python train.py --norm_place="pre" --tie_embeddings=false --init="uniform" --init_std_down=0.00907 --seq_len=256
MLP neurons of a small language model. Each row is named by its layer, matrix (down: output weights) and neuron, and shows model dimensions 32-159. Each number is 200 + 40 x the weight over its row's rms, rounded and kept within 0 to 999. A neuron's up and down rows have the sign that makes its largest values positive.
Before each neuron's rows, "raises" lists the tokens whose logits its output raises most directly, leaving later layers aside.

raises: "ration", " ISBN", "rant", "rate", "ery"
L8.down326,296,214,160,196,234,192,201,238,284,222,219,148,199,250,183,178,199,105,173,137,276,223,149,161,119,243,174,161,223,177,151,207,174,162,294,237,237,198,164,215,212,163,223,228,224,215,239,227,213,222,145,177,194,162,206,163,236,169,240,221,189,152,210,215,209,199,202,137,173,187,212,243,210,202,209,250,255,254,160,194,204,190,224,105,193,179,203,111,235,188,236,216,179,211,199,124,162,192,221,175,250,228,240,144,171,271,196,234,255,189,154,193,220,180,159,225,256,165,144,240,188,186,199,148,220,215,185,200

raises: "es", "e", "ists", " and", "ek"
L8.down387,256,186,231,221,196,268,197,201,282,187,178,217,139,95,217,175,192,136,131,278,165,206,261,262,160,241,223,209,137,184,173,199,199,170,205,211,192,204,147,147,222,216,176,168,210,235,242,238,170,217,195,140,248,288,176,135,178,175,148,203,214,257,140,230,239,197,294,161,267,215,199,172,257,244,259,232,223,203,227,220,208,155,245,263,170,193,171,196,192,247,178,249,242,268,182,181,222,181,173,96,111,245,198,181,159,154,223,167,224,181,205,164,272,140,227,181,174,183,140,207,194,170,229,279,201,183,200,245

raises: "acy", "ality", "ograph", " chronology", "vis"
L7.down401,146,178,234,200,181,212,152,267,181,169,225,210,197,233,176,111,169,235,176,203,254,227,216,154,245,205,154,213,181,207,207,157,207,235,287,213,260,225,240,208,211,226,158,265,168,204,209,193,234,175,67,229,193,124,231,172,118,252,188,203,237,264,208,245,203,123,180,210,205,224,162,221,211,193,156,141,272,223,165,174,226,215,192,146,206,167,200,134,158,181,221,169,218,193,194,154,135,173,171,151,250,201,197,221,227,266,198,215,291,201,216,216,235,161,167,91,92,182,184,147,201,186,201,196,131,226,167,177

raises: "ually", "ual", "iate", "ues", "rate"
L8.down47,167,304,203,144,253,233,251,191,225,227,167,247,174,117,198,202,257,170,213,247,228,174,218,265,269,198,158,189,194,132,224,211,174,145,173,196,163,201,127,215,235,224,269,208,335,202,261,176,171,155,187,251,197,204,181,179,139,284,169,276,218,202,187,207,182,203,179,170,234,197,173,257,183,205,137,236,147,231,180,256,197,204,194,183,176,212,148,172,263,179,196,182,264,199,224,218,223,251,167,229,208,170,184,210,176,183,212,149,241,233,142,207,190,179,248,153,227,111,173,167,226,182,256,204,219,247,175,247

raises: "'", " is", "’", " was", " has"
L8.down362,164,179,201,213,177,278,147,215,197,198,227,128,170,175,331,207,176,232,115,205,209,147,180,201,239,157,183,232,217,238,275,195,230,294,256,192,186,192,180,210,150,239,172,217,215,158,222,134,182,148,206,200,216,161,232,138,162,225,175,161,253,230,192,231,187,186,222,180,209,113,192,225,204,221,183,214,187,158,110,97,236,173,191,199,168,166,174,225,326,234,185,197,211,214,205,225,175,239,232,226,180,216,217,176,156,256,181,266,239,161,160,178,183,263,239,229,213,217,211,207,233,195,198,191,158,109,184,175

raises: "ic", "ics", "nic", "cs", "ek"
L9.down281,304,164,274,111,234,219,257,208,212,216,170,237,126,262,255,213,229,159,235,237,153,226,159,197,140,274,192,296,175,190,187,123,242,259,247,179,175,201,178,206,194,237,149,184,178,221,213,144,212,198,187,184,268,203,263,165,216,209,170,111,213,181,233,184,237,214,207,191,255,202,141,171,249,189,241,269,149,171,158,129,177,224,179,185,202,145,161,193,197,107,116,219,200,235,169,142,219,205,228,170,198,193,188,215,208,121,208,171,197,160,130,221,203,193,175,167,247,194,140,218,208,186,168,185,214,178,157,184

raises: "ly", "yle", "lies", "ois", "urn"
L3.down399,222,275,190,183,243,179,193,151,201,228,179,238,243,129,262,128,236,278,245,248,200,156,189,148,194,148,189,136,211,169,258,152,174,217,226,192,246,207,165,191,246,222,201,244,212,100,181,174,216,328,272,173,186,269,159,252,122,175,167,173,248,248,186,252,211,132,126,208,219,200,245,165,215,203,184,162,196,181,220,147,206,192,143,167,205,219,251,165,222,210,221,256,208,159,213,261,259,160,208,202,174,307,195,259,243,248,158,183,213,171,260,257,227,230,187,152,160,166,226,169,192,172,249,244,245,225,171,219

raises: "ange", "est", "eri", "ica", "et"
L2.down338,177,140,140,254,218,167,169,199,191,157,220,240,257,186,154,202,139,218,209,196,154,204,218,180,163,194,232,191,194,198,204,193,236,268,228,171,289,159,208,183,163,182,173,199,169,188,206,145,180,203,229,170,232,264,220,242,63,180,215,217,224,187,223,161,227,138,233,249,142,172,296,256,232,181,250,238,254,222,239,190,182,208,156,184,190,264,134,228,196,175,173,212,158,185,267,204,224,217,205,195,143,309,231,150,168,134,208,240,155,183,128,183,198,209,236,305,206,183,152,185,240,187,175,150,121,190,165,195

raises: "ful", "ation", "ant", "hood", "ants"
L7.down370,134,195,226,190,171,126,166,228,198,193,257,139,156,227,190,226,155,159,179,138,197,170,200,182,199,267,198,185,171,166,276,153,218,257,229,191,177,175,251,177,233,216,200,209,219,155,128,153,191,197,203,189,185,213,239,204,246,115,169,168,298,219,218,264,141,239,237,174,227,110,207,120,210,153,135,238,264,169,234,193,198,240,232,240,213,166,194,142,137,179,202,169,177,173,170,225,189,268,212,227,179,236,195,199,241,220,194,222,232,150,146,244,246,226,123,193,198,165,210,229,148,151,190,269,188,117,119,189

raises: ";", " toward", " when", "—", " throughout"
L10.down599,186,250,221,213,295,127,180,200,151,203,248,205,242,192,224,241,165,165,112,195,133,206,119,204,185,188,168,218,224,183,195,233,129,181,187,256,197,265,188,182,148,191,268,175,174,207,151,235,302,233,232,166,191,210,139,158,172,174,167,205,214,110,141,239,188,123,209,225,192,193,240,194,154,182,163,255,231,166,226,224,206,272,198,145,133,193,210,117,190,146,68,199,176,198,220,171,253,239,194,170,162,243,193,207,196,174,141,280,142,226,181,254,281,230,228,205,125,226,193,224,151,207,205,216,233,207,160,204